config = dict(
    intermediate_size=896,
    norm_place='pre',
    bias='none',
    lr_mult_down=2.0,
    max_seq_len=256,
)
MLP neurons of a small language model. Each row is named by its layer, matrix (gate and up: input weights; down: output weights) and neuron, and shows model dimensions 48-143. Each number is 128 + 24 x the weight over its row's rms, rounded and kept within 0 to 255. A neuron's up and down rows have the sign that makes its largest values positive.
Before each neuron's rows, "fires before" lists the tokens most often just after its 100 highest values on Wikipedia text that the model never trained on.

fires before: "\n", "\n\n", "the "
L4.gate672 [124 112 152  80 153 108 127 117 198 138 114 124 113  96 134 138 145  68 149 150  72 120 122 123 115 142 115 153  89 149 142 142 130 125 155 100 147 120 106 157 112 114  89 144 112 131 138  87 125  81 103 138 129 108  98 160 119 109  87 124 140 147 117 150 110 116 147 138 127 138 101 105 135 126  98 125 169 157 118 107 143  85 107 104  94 109 138 118 140 122  99 125 113 146 103 122]
L4.up672 [173 187 154 128  95 114 151 164 118 104 131 157 101 142 125 103 102 149 118  97  86 167 177 137  96 163 146 133 135  82 170 150 101 110 123 155 147 112 133 164  81 126 117 121 167 161 129 130 133 110 112  84 199 145 131 159 119 106 122 125 147 130 123 152  65 106 160 126 139 118 115  90 158  68 130 123 129 145 144 150 143 123 164 121 161 110 132 105 127 139 125 146 141  97 129  90]
L4.down672 [100 137 108  91 136 127 116 117  95 140 114 110  71 129  96 136 103  81 104 108 171 111 166 119  99 149 113 101 140 110  88 131  94 134 130 153 133 137 140 117 185 182 148 159  85 124  95 114 146 140 130 160  99 133 160 136 112 129 180 183 128 114 121 116 143 143  87 126 145 137 120 166 140 162 149 111 147 184 143  92  81 138 157 105 121 148 109 110 135  84 151 175 138 117 135 158]

fires before: "am", "| ", "am ", "ch", "ies "
L11.gate83 [130  91 142 122 140 117 136 123 118 160 117 106 120 142 101  80 119  90 148 142 185 136 117 150 141 158 141  96 122 128 145 109  99 134 101  73 152 149 142 120 138 129 139 147 117 114 124 106 106 144 174 149 121 131 131 126 121 139 129  91 129 159 111 141 119 146 154 117 162 157 117 159  77 106 131  99 112 121  18 132 140 170  89 116 147 113 107 140 141 145 135  91 163 126 127 139]
L11.up83 [109  97 162 115 144 107 170 135 102 132 150 125 131 133 106 108 100 101 177 131 113 123 154  96 149 159 145 119 142 129 150 131 116 141 115 113  99 123 139 119 111 159 160 134  76 115 146 119 106 140 152 145 139 120 148  99 147 139 106 106  95 132 162 142 132 134 123 100 131 144 131 173 140 118  97 122 117 143 119 159 114 140  66 169  96 108 154 143 123 117 104  89 115 119 121 124]
L11.down83 [ 90 113 136 121  97 152 169  83 124 133 104 117 136  85 145 106 118 111 129 108  82 146  86 154 115  87 101  88 129 130 131 117 108 175  94 148 119 125 133 155  89 118 155  95 163 105 115 106 155 178  95 174 158 149 136 131 153 143 144 109 149  90 152 141 156 151 106 112 146 168 159 138 121 148 120 138 122 108 128 133 137 144 125 162 122 114 174  98 127 131 121 132 106 122 102 133]

fires before: "| ", "in", "el ", "|", "ber "
L9.gate647 [138 138 151  96 112 164 118 152 110 142 163 133 126 112 128 145 112 126 152 140 144 162 120 122 116 125 135 103 115 119 113  89 107 125 115 148 143 143 104 120 117 150 135 129 142 120 117 121 112 143 132 139 120 131 165 126 118  88 137 125 113 181 159 141 128  93 162 149 135 129 107 105 160 127 110 138 133 140 133 144 126 151 110 142  90 141 126  90 143 111 109 137  73 149 150 118]
L9.up647 [121  76 144 141 106 158  80 145 130 168 132 105 119 107 111 111 138 126 127 180 123 125 137  99 130 142 141 131 114 141 131 147 159 174 109 122  88 164  99 125 154 155 145  92  95 113 115 126 122 122 110 144 109 149 114 105 181 139 107 134 129 105 139 139 108  98 131 142 112 122 152 137 146 137  98 134 118 135 134 130  56 156 118 104 117 165 111 145 129 148 128 154 119 100 108 117]
L9.down647 [137 142 148 127 130 100 134 111  94 148 116 132 137 104 131 105 116 105 114 109 123 100 108 150 153 153 149  97 129 120  96 125 134 121 144 120 144  89 108 123 159 174 111 116 163 109 145 128  96  96 169 135  93 128 143 127  85 121 157 114 113 131 145 109 124  90 138 118 171 139 165 143 136 147  94 122 115 117 128  98  95 143 132 158 118 167 119 147 165 132 102 141 149 149 151 146]

fires before: "of ", "the ", "a ", "is ", "in "
L11.gate787 [115 131 107 130 126 116 114 172 139 148 117 126 135  83  87 150 134 125 132 143 170 172  79 113 100 146  88  97 164 153  94 134  85  94  75 162 147 180 159 164 115 140  92 132 104 117 129 167 136 123 149 118 138  95 106 100 145 139 149 160 122 114 170 107 142  94 141 125 145 150 115 129 150 109 104 125 112 167 126 137 125 134 118 143 117  89 110 109 166 120 131 132 145 118 122 137]
L11.up787 [102 168 134 136 149 132 122 162 105 164 103 159 146 114 111 157  98 135 143 165 121  98 124 127  99 124 103 143  95 121 130 105 111 166 132 106 135 119 145 119 176  83 138 147 152 123 130  85 159  86  97 117 148 117 121 114 158 143 166 103 116 156 123 104 122 137  92 136 110 166 129 147  79 148 113 143 145 128 121 116  90 145 121 118 141 150 110 149 127 158 160 162  90 119 134 183]
L11.down787 [127 136 127 121 125 139 109 143 143  86 109  94 129 106 160 153 125 147 123  99 130 128 134 130 133 137 158 128 120 140 167 141 156 162 128 119 106 163 158 139 136 153 149 173 130 141 125 121 180 106 167 148 118 136 136 126 171 113 127 138 146  99  92 121 119 174 163 103 138 101 110 115 130 105 134 136 144 121 137 128 161 138 125  85 115 116 137 125 117 118 120 166 119 133 159  98]

fires before: "e ", "t ", "gr"
L9.gate357 [165 175 153 152 124 118 145 120 136 117  84 145  98 134 153 131 162 110 148 113 149 135 131 128 123 127 149 141 119 108 164 124 112 101 114 119  86 114 149 115 109 143 107 134 108 122 119 112 110  95 109 105 158 140 184 105 108 109 128 100 133 113 148 105 123 149 142 148 143 118 117 139 109 144  93 145  87 115 140 124 187 135 117 110 147 131 125 101 117  71 169  58 114 131 136 140]
L9.up357 [143 154  92  96 128  89 138 137 116 150 129 151 133 117  76 123 150  88 168 127 132 156 134 141 136 130 141 113 149 113 173 126 100 141 109  97  85 145 139 148 100 118 116 110 113 131 127 129 108 119  95  85 105 115  68 145 135 116 151 134  98 123 115 117 117 144 144 160 127 138 138 126 152  96 128 102 139 112 144 137 141 120  82 116 176 135 126 136  76 136 137 112 131 143 118 152]
L9.down357 [142  92 119 113  88 153 147 153  95 143 100 152 102 120 129 131 122  99 139 187 147 149  99 142  74  93 136 163 103 100 142 133 142 151 114 115 103 107 144 105 132 105 108 137 147 101 153 111 136 133 147 118 128 142 136 137 125 116 138 150 113 142 173 110 142  81 100  86 149 128 104 151 121  88 180 117 129 118 162 129  86 135  89 189 138  97 168 158 155 148 137 133 132 100 102 127]

fires before: "op", "an", "a ", "st", "en ", "an "
L13.gate371 [178 152 104 139 141 114 134 157 154 110 130 146 141  98  98 110  95 149 119 159  95 120 156 145 104 111 132 147 133 156 134  76 110 125 149 146 135 151 123  99  98 158  91 109 131 193 127 130 100 115  84 164 135 126 110 110 135 153 172 109  73 147  94 106 143 145 141 148 122 149 134 130 198 145 120 132 121 110 141  90 166 109 128 138 128  92 148 172 145 117 105 151  91 177 123 139]
L13.up371 [159 102 129 142 122 115  92 188 150 128 133 154 105 121  97 110 114 114 138 124 133 107  96 121 123 112 134 101 103 167 138 124 124 143 120 131 147  99 117 141 139 125 142 110  94 116 154 137 108 128 114 118 147 132 196 106 140 162 105 111  93 136 128 156 106 125 154 121 112  79 102 135 125 104 136 151 109 100 170 151 127 158 155 110 100 132  92 155  79 113 148 150 140 180 157 143]
L13.down371 [169 165 117  81 144 127 142 120 128  97  95 147 160  95 160 156 142 162 136 123 120 109 122 128 106 109 150 182 132 143 137 150 131 153 167 165 170 150 131 118 111  93 110 115 129 142 127 144 106  97 190 140 114 134  83 121 127  98 143 148 101 120 107 144 130  94 131 131 113 121 166 132 145 110 138 111 183 156 113  93 139  94 138 188 129 126 139 111  97 154 112  74 157 116 103 132]

fires before: "| ", "|", "ir "
L6.gate40 [107 131 145  68 121 117 160 128 120 134 120 144 121  97 135 153 162 144 113 129 122 163 133 113  67 144 147 134 140 135 100 115 133  97 117 162 114 188 126 118 133 160 105 108 149 180 112 129 111 137 120 120 145 103 152 180 126 111 120 118 149 172 142 148  94 107  98 121  77 108 124 111 107 128 112  89  92 108 132 114 137 112  97 152 112 122 134 104 123 105 108  98 117 146  82 163]
L6.up40 [121  80 137 133 124 104 125 123 144 138 150 119 112 143 114 117 116 130 109  97 109 106 128  96 141 153 110 138 132 145 116 116  98 106  93  93 108 113 147 104 118 115 110 109  71 137 119 121 121 123 156 126 146 103 123 174  90  80 110 130 151 166 149 125  88 145 108 117 142 166 139 151  90 121 166 123 135 110  98  79 114 153  69 130 147 132 149  91 149 160 119 139 114 163 145 114]
L6.down40 [119  98 138 114 113 144 123  89 160 136 134 151 154  99 149 124  83  95 133 131 143  93 111  91 112 131 130  86  95 148 135 114  85 139 131 122 138 146 138 144 122 139 124  84 138 115 140 107 143 162 120 137 145 115  96 141 138 136  84  78 135 142 154  98 109 144 122 132 126  72 134 148 104 144 161 179 114 160 110 112 146 161 109 141 134 135 116 102 112 115 106 151 138  96 109 141]

fires before: "ue ", "- ", "on ", "on", "u"
L13.gate856 [120 120 126 132  87  93 143 122 108 139 133  86 162 103 120 124 104 160 141 156 159 147 137 138 125 153 161 136 130 116 104 141 130 129 120 125 127 161 129 144 165 167 103 138 107 106 167 123 148 168 100 127 110 114 108 134  95 109 110 140 102 122 147 191 106 101 115 106 138 130 171 130 193 162  90 111 120 124  97 130 135 159 127 126 156 107 147 107 109 114 145 125 124 131 146 150]
L13.up856 [163 149 134 182 125  87 138 156 158 130 108 120 148 140 107 100 111 152 187 157 154 136 146 196 125 111 100 156 160 129 117 169  89 131 154 149  86 100 115 155 122 115 144  93 106 118 115 122 113 150 117 120  97 152 152 113 140 117 113 181 177 140 148 138 109 155 114 138 156 134  87 122 129 138 129 116 118 124 139 127 151 116  76 102 121  97 150 118 157  91 156 120 112 132 114 137]
L13.down856 [119 124 100  81 105 111 135  85 134 140 137  98 125 162 151 161 121 104 129 130 142 122 156 152 148  89 156  85 108 139 155 101 180 209 113 145 120 119 149 124 138 134 115 128 157 115 183 161 140 127 149 118 158  80 144 112 129 114 170 113 145 117  80 126 120  73 127 127  90  95  96 120 136 143 143 101 157 117 137 128 105 126  83 111 148 128 129 108 136 116 140 125  90 117 163 134]

fires before: "to ", "that ", "the ", "with ", "of ", "\""
L17.gate797 [147 139 138 118 137 136 184 159 126 119 162 101 101 105 102  60  94 110 124 163 146 120 139  87 123 152 107 181 154 130  72 149 102 121 131  65 166 120 160 156 129 126 129 128 116  98 159 101 133  88 130 105 159 137 100 130 128 139 113 117 149 111 152 137 144 127 110 115 120 116 129  88 155 119 144 138 124 133 107 104 127 117 162 120 144 116 141  85 128 155 130 148 101 151 145 141]
L17.up797 [107 164 162 123 185  89 119 131 115 118 143 112 104 126 114 152 122 148 154 163  93 143  89  88 136 143  72 105 110 127 160 178 171 124 100 150 139 127 134 109 154 109 109 162 136  96  93  84 125 152 115 140 104 163 143 104 141 125 132  98  88 145 123 112 109 111  68 106 147 170 134 136 147  96 155 144 114 152 134 137  80 105 115 142 160 141 101 101 113 178 115 137 155  79  81 158]
L17.down797 [ 97 117 144  92 152 142 125 140 107 108 122 101 145 132 126 135 119 116 132 109 123 122 132 128  58 126 105 157 140 148 128  85 136 115 123 108 141 139 166 129  85  73 152  83 108 148 105 130 114  85 135 109 118 159 107 146 139 155 104 109 110 131 121 121 117 106  96 114 164 145 127 142 141 224 120 138  95 146  99 151  91 139 169 111 120  65 154 126 125 112 132 188 126 145 133  91]

fires before: "| ", " ", "/", "e ", "|", "of "
L15.gate217 [134 110 108 159 109 120 167 148 151  96 100 144 132 174 125 157 126 208 137  96 130 172 131  99 142 153  95 123 155 110 144  98  94 133 142 106 107 119 118  93 160 138 138 143 120 103 106 142 106  91 138 157 112 133 149 148 113 120 132 146  68  95 139 114 140  77 135  97 127 137 142 148 136 120 125  93  72 144  91 130 125  84 119 127 118 128 160 117 162  76 156  88 121 156 146 136]
L15.up217 [116 103 124  96 147 130 139 118 132 136 154 145 130 141 144 110 136 170 188 114 122 135 109 101 153 147 128  93 131  97 107 166 108 168 124  82  92 156 156 112  97 116 139  79 128 159 104 122 101  92  90 139 106 117  79 114 158 125 155 143 129  97 147 124 129 123 113  73  60 138 110 133 154 113 124 136 140 135 124 139 133 159 110 152 107 120 138 131 102 123 114 133 130 128 129 107]
L15.down217 [ 89 136 126 106 182 106  67 148 127 132 133 148 122 120 114 128 144  92 112 202  85 159 120 112 139 152 110 148 113 100 193 123 128 127 124 144 107 109 132 129 119 111 121 118 148 140 131 135 106 142 177 103 173 114 156 113 117 118 116 119 142 140 126 105 123 119 130 130 154 107 140 169 108 103 145 113 103 167 130 114  99  99  87  93 114 126 150 145 137 163 126 127  91  89 127  98]

fires before: ", ", ". ", "\n\n", ".", "\n", ")"
L3.gate843 [152 103 111 138  98 128 122 104 183  88 121 101 122  88  97 142 116  88 165 139  82 141 148 104 170 108 122 119 101 179 163 140 109 115 133  80 107 124  99 154 118 113 112 127 113 130 123 107 154  73 123 141  74 127  86 143  95 117 147 164  92 140 147 160 130 174 124 133 126 132  99 132 186 116  78 119 136 116 116 131 112 117 135 133  97 133 150 102 145 111 144  88 124 145 157 137]
L3.up843 [151 117 107 137 117 105 118 155 141 123 103 111 145 124 145 120 146 139 160 107  72 119 149  98 113 181 138 112 119 149 142 136 107 150  80 134 143 127 147 153 122  52  97 123 148 126 140 155 178 110 136  97 108 148 124 130 127 150 146 133 164 149  90 116  74 123 128 134 147  91 148 113  99 127 113 142 159  90 129 148 148 111 110 143 167 136 135 148 159 175 112 126 174 120 105 149]
L3.down843 [166  89 137  88 154 107 133  83 142 143 135 127 130 132 154 125 123 113 132 110  67 100 152 164 135 103 159 137 150 140 124 149 133 135 133  95 129 136 128 146 156 148 129 109 189 142 159 148 184 114 167 167 147 167 109 127 148 108 126 111 128 137 107 116 132 151 156 125 144 119 113 119 154 156 139 161 126 120 115 138 122 136 140 159  73 103 111 162 154 120 122 163  84 100  85 133]

fires before: "en ", "as ", "e ", "en", "ough "
L11.gate366 [136 131 130 150 127 134 144 155 135 159 168 131 135 156 151 112 140 120 116 150 144 148 137 139 151 109 104 143 114 100 131  94 122 134 128 103 105 121 115  81 140 145  74 108 170  65 181 114 115 119 135 149 162 124 178  97 119 116 131 145 106  99 106  84 152 141 132 103 145 145 112 125 133 125 127 160 103 152 131 165 187 150 130  84 136  90 126 163 146 119 126 120 131 146 160 119]
L11.up366 [116 123 138 111 147 104 124 131 150 124 136 142 158 147 138 109 100 164 127 135 124 134 114 110 129 147 123 142 124  76 137 112 164 149 162  91 113 102 132 206  87 158 111 123 162  84 145 106 169 107  70 108 147 104 157 119 126 135 168 127 151 141 174 127 111 116 127 183  57 112 121 117 138 125 144  94 133 158 142 157 129 153 139  98 121 119 140 107  93 158 102 114 148 174 135 135]
L11.down366 [124 119 120 146 141 130 105  95 119 148 142 120 125 143 129 148 105 124 117 152 114 155 104 112 117 123 192 118  79 148  93 123 172 160  87 135  84 104 124 188 112 122 139  87 146 117 144 185 114 115 114 155 107 109 135 119 137  94  65 114  99 129  89 135 121 134 158 122  87 156 169 138 155 132 182 127 118 134 112 146 112 107 142 119 131 132 120 135 132 148 113 154 124 134 156 134]

fires before: "| ", "|", "g ", "g"
L7.gate551 [140 119 183 154 103 129 101 174 119 145 134 102 113 130 128 199 110 117 119 133 117 166 165 116 107 145 134 139 129 136 169  84  97 123 108 124 105 128 129  82 110 155 156 149  94 112  98 114 138  92 167 136 145 146 138 139 155 128 109 136 115 150 119 125  96 100 129 147 153 161 107 115 129 109 117  73 114 117 120 125 110 130 114 180 121 135 181  73 150 122 127  84 149 158  90 149]
L7.up551 [140 123 127 154  85 114 134 105 144 142 109 139 130 178 154 101  87 156 136 113 151 145 117  96  72 101 127 127  93 141 101  96 158 111 139 118  96 116 104 127 128  90  58 118 129 116 127 126  98 142  99 145 107 134 136 128 134 126  99 155 175 172 167 168 104  71 138 108 126 123  94 136 135 119 134 125 123 134 106  97 143 147 122 165  76 114 122 113 143 149 143 162 131 152 127 105]
L7.down551 [151  71 109  92 145 144 124  90 159 108  92 130 119 124 136 107  94 115 153 110 135  91  91 137 105 122  81  86 145 173 114 104 118 138 159 120 129  71  93 116 145 131 102 111 118 108 151 120 105 163 130 134 122 123 142 131 148 184  95 145 135 113 122 187 135  80  96 146 124 125 119  98 176 135 110  96  96 139 113 106 134 144 125 139 131 142 111 135 115 150 161 159 145  97 165 146]

fires before: "ch ", "(", "ch", "s", ": "
L9.gate822 [131 130 116 168 105 118 117  95 144  76 135 122 155 127 155 123 143 152 112 118 141  92 142 127 169 126  85 119 158 104  77 152 105 170 123 150 168 126 144 142 157 155 102 107 104 127 181 124 113 135 111 155 127 137 134 128 156 134 123 134 179 169 155 118 110 133 119 140 131 157 106 160 144  70 146 118 106 106 148 136 125 153 111 135 108 112 107 123 117  63 113 133 120 129 104 121]
L9.up822 [161 153 105 114 116 101 111 138 144 160 117  67  95 109 128 166  56 129 108 109  98 142 108 154 150 128 145 140 183 106 167 155 131 116 149 103 133  61  70 132 112 127 100 125 143 124 107 144 138 174 102  99 132 115 134 149  93 126 118 104 132  84 152  46 118 131 133 141 100 175 107 105 120 153 161 113 103 120 121 120  88 130 130 116  83 160 114 123 131 115 123 166 155 121 128 132]
L9.down822 [ 96 104 131 130 140 124 110 143 129  96 166 132 132 135 132 144  84 137 170  82 107 104 101 129 111 131 120  89 161 113  93 163 110 102 169 147 161 132 130 122 113 131 106 122 130 150 115 116 144 141 107 135 120 101 140 153  88  75 154 147 135 119 142 116 120 117 113 145 188 202 172 140  90 102 141  75  83 135 133 128 122 113 104 128  89 148 125 123 122 138 129 144 130 181 116 136]

fires before: "==", ", ", ".", ". ", "===", "\n"
L15.gate489 [120 133 130 151 158  78 120 126 119 144 111 124 128 141 133 143 132 102  87 113  74 127 123 142 112 111 133 126 175 133 134 111 113 153 143 122 157 166 114 124 199 117 130 149 129 106 130  88 142 110 162 104 158 127 168 143 112 153 135  76 101 125 140  97 147 139 137 120 141 138 102 114 178 101 114 131 199 174 113 114 142 106 118  98 140 117 140 113 176 124 120 134 107 117 189 132]
L15.up489 [127 170 169 126 130 103 162 162 120 153 125 137 116 131 126 137  95 116 148  98 131 131 165 150 111 130 129 124 149 112 117 102 128 149 115 126 176 111 125 160 139 133  82 139 104 159  76 130 135 132 106 120 143 120 131 132 104 136  85 127 114 114 142 133 153 125  90 148 134 103 162 131 165  92 134 109 162 159  88 123  76 114 136 102 133 140 165 118 193 169 153 133 131 100 144 130]
L15.down489 [119 163 139 131 175 116 128 129 140 172 139 125 154 103 105 147 113 152 161 160 122 134 146 153 125 144 154 141 149 152 135 103 123  65 106  91 126  90  84 127 141 178 140 121 130 109 166 109  95 107 133 108 150 142 133 135 143 128 137 109 171  88 151 152 168 151 146 147 149 140 171 129 145 176 114 193 150 124 129 135 135 129 141 135 121  92 117 145 116 141 100 119 149 192 122 168]

fires before: "oci", "am", "em", "am ", "ach", "st"
L3.gate28 [134 153 118 212 128 120 132 188 119 123 116 147 147 128 114 144 171 122 155 134 145 120 159 179 133 122 146 143 137 130 137  98 145 103 146 113 134 138 119 113 158 133 150 118 152 151 153 123  92 119 115 143 160 109 150 144 122 113 110  70 169  81 161 101 106 165 139 106  89 158 162 107 107 137 103 103 117 117 112 161 142 146 108 126 124 140 119  93 155 151 142 132 126 129 142 165]
L3.up28 [136 122 139 169 111 132 157 154 119 120 148 159 127 143 112 160 143 155 207 130 115 124 157 153 163 150 130 114 146 113 100 116 133  95 131 109 132 102 128  89 166 162 132 162 150 131 142 122 124 128 104 126 148 112 146 137 149 111 111  82 112 137 147 100 103 127 130  82 113 135 117 142 118 163 101 103  94 157  98 143 129  95  85 147 110 169 149 108 159 115 143 169 171 117 148 124]
L3.down28 [126 180 152 158 105 113 144 119 137 146 153 149  97 100 131  71 123  91 176 129 115 124 103 151 117 132 158 100 121 118 126 123 119 105 129 122  86 106 186 148 146 154  95 126 177 131 145 179 141 138 115 136 100  97 134 133 135 100 120  68 101  99 118  91 103 155 148 124 163 116 122 154 113 117 139 124 113 113 105 147 158  97  66 128 117 166 175 129 159  69 119 175 136 141 101  74]

fires before: "ch ", "b", "s ", "ch"
L6.gate481 [ 92 104 131 162  77 117 131 148 153 113 110 125 134 116 184 100 143 160 132 173 135 115 194 102 151 114 155 104 153 129  95 145 153 137 133 169 134 131 157 121 137 131 143  92 133 120 124 124  99 117 120 148  92 137 132 101 119 147 116 141 121 162 139  88 137 130 155 174  94 152 122 148 138 122 129 138 115 112 141 139 114 140 141 138 134 120 113 127 122 155 129 190 117 139 119 138]
L6.up481 [ 90 110 117  91  87 135 160 119 180 141 119  98 119 116 130 153 122 134 142 116 132 108 159  94 122 118 150  90 152  92 130 143 155  88 113 167 138 144 140  89 142 121 107 110 117 108 135 113  85 115 109 102 148 102 146 128 112 146  95 151 143 143 132  78 108 150 158 128 110 121 172 119 149  76 126 136 101 109  99 136 102 121 141 161 121 116 134 145 125 155 122 110 137 154 107 120]
L6.down481 [103 121 133 110 143 140 107 132  93 140 159 126 131 140  98 139  75 121  93 127 123 145 103 135 159 113 122 116 134 148 132 123 151 143 109 107 100 120 142 134 155 105 135 135 116 120 120 128 117 143 167  76 136 138 111 175 125 125 169 133 113  86 111 129 143 102  95 118 103  82 141 158 126  81 135 123 142 148 102 102 113 118  98 121 122 126 154 135 123  88 107  88 167 117 123 132]

fires before: "er", "er ", "e ", "ak", "ia"
L9.gate509 [127  84 131 118 126 119 112 118 121 101  91 120 108 117 135 131 162  71 135 128 146 113 133 152 118 118 116 141 141 139 157 154 111  94 135 114 152 149 153  77  96 129 124 120 111 124 156 141 188  95 130  95 142 140 113 112 121 114  68 104 124 109 101 110 124 124 152 116 152 152 122 153 116 132 123 108 117  88 118  91 161 132 128 105 185 143 129 154 114 122 121 140 107 143 118 123]
L9.up509 [ 47 121 145 132  92 157 114 113 110 156 170 123  97  84 135 130 131 122 168 121 127 166 141 119 124 114 118 108 136 104 125  98 148  92 122 125  62 141 154 120 110 185 112 102 103 136 159 124 160 104 147  90 168 149  95 177 117 123 158 113 118 122  94 138  93 156 114 103 127 118 148 110 163 127 110 122  96 117 122 121  83 112 126 101 111 111 148  89 135 122 110 123 111 133 163 131]
L9.down509 [ 98 111 126 123 132 165 150 103  94 135 150 195 153 121 128 118 132 141 143 129 143 152 111  80 142 125 156 131  77 114  97 136 136 137 115 134 128 107 121 148 142 137 198 143  98  89 166 141 112 101 196 119 136 123 143 130 140 121 136  83 124 123 136 152 161 126 114 108  97 143 117 132 116  72 134 106 135 138 120  96 136 160 133 101 116 151 120 163 134 115 114 117 140 135 216 118]

fires before: "an ", "a ", "a", "ue ", " ", "u"
L15.gate29 [125 142  85  77 116 119 133 155 148 127 131 142 134 123 121 157 141 153  90 103 136 134 156  95 120 144 153 158 111 139 117 143 126 116 133 155 140 125 163 152 137 148  60 153 139 111 140 203  99 158 115 120 121 119 158 116 146 121 156 109  66 165 111 118 138 109  91  78 152 117 109 129 159 142 174  98 126 115  84  90 113 132  83 105 115 148 122 136 127 111 140 109 114 155 110 153]
L15.up29 [151 161 118 147 137 128 108 203 132 109 129 166 122 117 129 143 104 129 120 117 156 121 146 126 122 108  75 149 108 126 150 136 100 125 141 158 133 121 155 151 158 146  99 101 136 135 139 117 119 170 131 137 115 157 183 106 121 148 135 121 143  66 160 110 152 118 122 117 141 105 126 183 154 174  81 103 143 127 135 150  86  66 134  94  93 108 134 149 122 138 142 103 130 134 124 148]
L15.down29 [118 112 162 120 121 117 110 141 127 149 103 120  97 151 113 205 122 122 146 164 110 121 160 113 131 139 136 136 107 131 136 121 149 137 134 162  98 103 164  85 110  81 134 115 152 139 124 130 103 122 136 105 121 157 145 160 137 109 113 155 154 169  87 171 112 124 162  91  98 137 139 152 126 115 111 118 131 139 151 128 114 109 125 108 122 160 151 100  92  95 145 138 115 114 166 137]

fires before: "\n", "An", "\n\n"
L4.gate645 [132 163 118 111  67 103 117 100 133 120  80 108 129  98 135 136 144 127 117 148 142  93 124 156  96 152 127 119  84  92  84 164 123 148 136 147 100 106 112 163 160 135  98 121 136 130 117 119 153 118 120 110 144 128 142 186  91 125 139 163 151 147 161 104 108 127 136 125 146 149 128  79 156 148 116 161 114 136 139 145 124 113 109 117 142  84  94  94 138 143 128 152 114 107 119 145]
L4.up645 [160  90 170 113 109 125 137 135 120 108 137 121 122 124 158 108 131 111 115 137 150 150  93 127 143 184 108 139 137 100 129 118 141 195 109 149 116 157 113 130  73 158  99 147 118 144 153 129 108 104  70  91 145 118 161 144 146 162  97 158 118 113 117 172 144 140 127 125 149  81 158 102 140  99 134 150 142 181  89 118 146 149 119 143 115  77 137  94 120 132 155 128 130 109 193 117]
L4.down645 [ 90 169 109  87 145 111 135 116 175  70 150 124 114  96 129 139  95 112 103 116 164 104  79 126 113 154 114 134 131 128 143 121  79 129 152 109 156 101 101 152 100 158 113 165 134 131 144  83 127 124 124  98 123 144 133 140 119 112 141 144 131 119 120 112  99 147 110  89 156 165 136 144 142 155 170 134 115 105  92 142  86 117 169 129 171 125 138  95 130 139 158 136  81 126 178 120]

fires before: "l ", "l", "ound ", "in", "amil", "t "
L17.gate813 [ 79 108 151  97 136 120 109 148 110 132 124 119  78 114 153 143 106 130 139 129 152 146 129 177 125 159 160 111 106 146 138 142  93 121 134 112 128 140 141 144 138 118 193 124  49 113 114 164 130 148 116 130 112 100 118 127 114 118 120 102 122 107 159  99 106 120 115 172 128 100 122 126 102  98 116 158 120  88 162 128 104 114  93 137 123 175  96 150  77 112 119 121 132 104  79  93]
L17.up813 [158 114 153 130 142  91 143 140 154 131  77 164 109 129  91 127 123 139 102 160 118 139 152  99 149 119 150 139 146 120 150 131  94 106 128  92 114 131 135 141 155 124 154  87 121  96 143 118 119  86 126 150  98  88 118 122 130 134 145  77 150 107 132 144  94 160 135 148 145 136 106 132 106 132 144 101 152 140 171 143 144 137 107 142 155 134 132 151 127 120 170  96  96 167 106 162]
L17.down813 [ 76 133 135 104 118 149 153 126 121 143 122 119 115 131 122 210 159 147 112 122 118 118 100 158 128 122 174 117 120 106 158 137 121 130 112 109 120 153 165 127 150 113 164 116 159 168 120 151 109 114 114 120 149 114 114 144 130 116 123 120 103 154 136 135 182 139  93 108  98 124 103 150 119 138 116 160  85 111 152 103 154 128 111 142 137 155 156 144 151 141 140 123 142 121 126 100]

fires before: "of ", "==", "and "
L15.gate497 [150 137 127 115 168 101 124 140  98 144 130 149  93  85 132 128 119 120 121 110 138 146 142 161  93 147 130 141 137 111  94 165 121 111 144 113 189 113 124 115 154 120 109 148 122  87 126 142 146 137 124 112 146 104 123 115 135 132 132 121 185 116 143 102 109 129 132  92 136 138 157 114 145  92 124 109 118 126  73 106  89 109  98  98 121 100 115  40 148 143 113 126  78 149 148 114]
L15.up497 [143 157 151 125 170 113  75 154  81 123 133  85 137 148 156 134  90 137 161 122 157 109 148 116  90 129 122 156 162 141  97  87 136 126 125 125 167  78 141 111 149 104 120 118 155 124  76 119 111 128 140 123  96  99  94 130 163 130 115 130 130 170 130 100  94 122 106 114 126 119 109 112  86 142 116  95 147 130 108 127 121 103 141 106  88 123 111  90 164 122 128 118 151 130 156 114]
L15.down497 [145 135 120  99 129 133 116 131 125  87  91 109 129  83 127 148 173 136 123  84 147 151 112 113 124 157 108 146 138 149 104 116 122 196 161 146 171 126 132  96 149 147 108 101 117 126  80 116 138 137 121 151 184 115 110 146 135 112  84 150 133  96  93 105 164 144 136 187 123 160 149 107  97 110 107 131 134  96 126 102 145  93 109 127 131 130 100 126 104 163 107 142 155 145 149 123]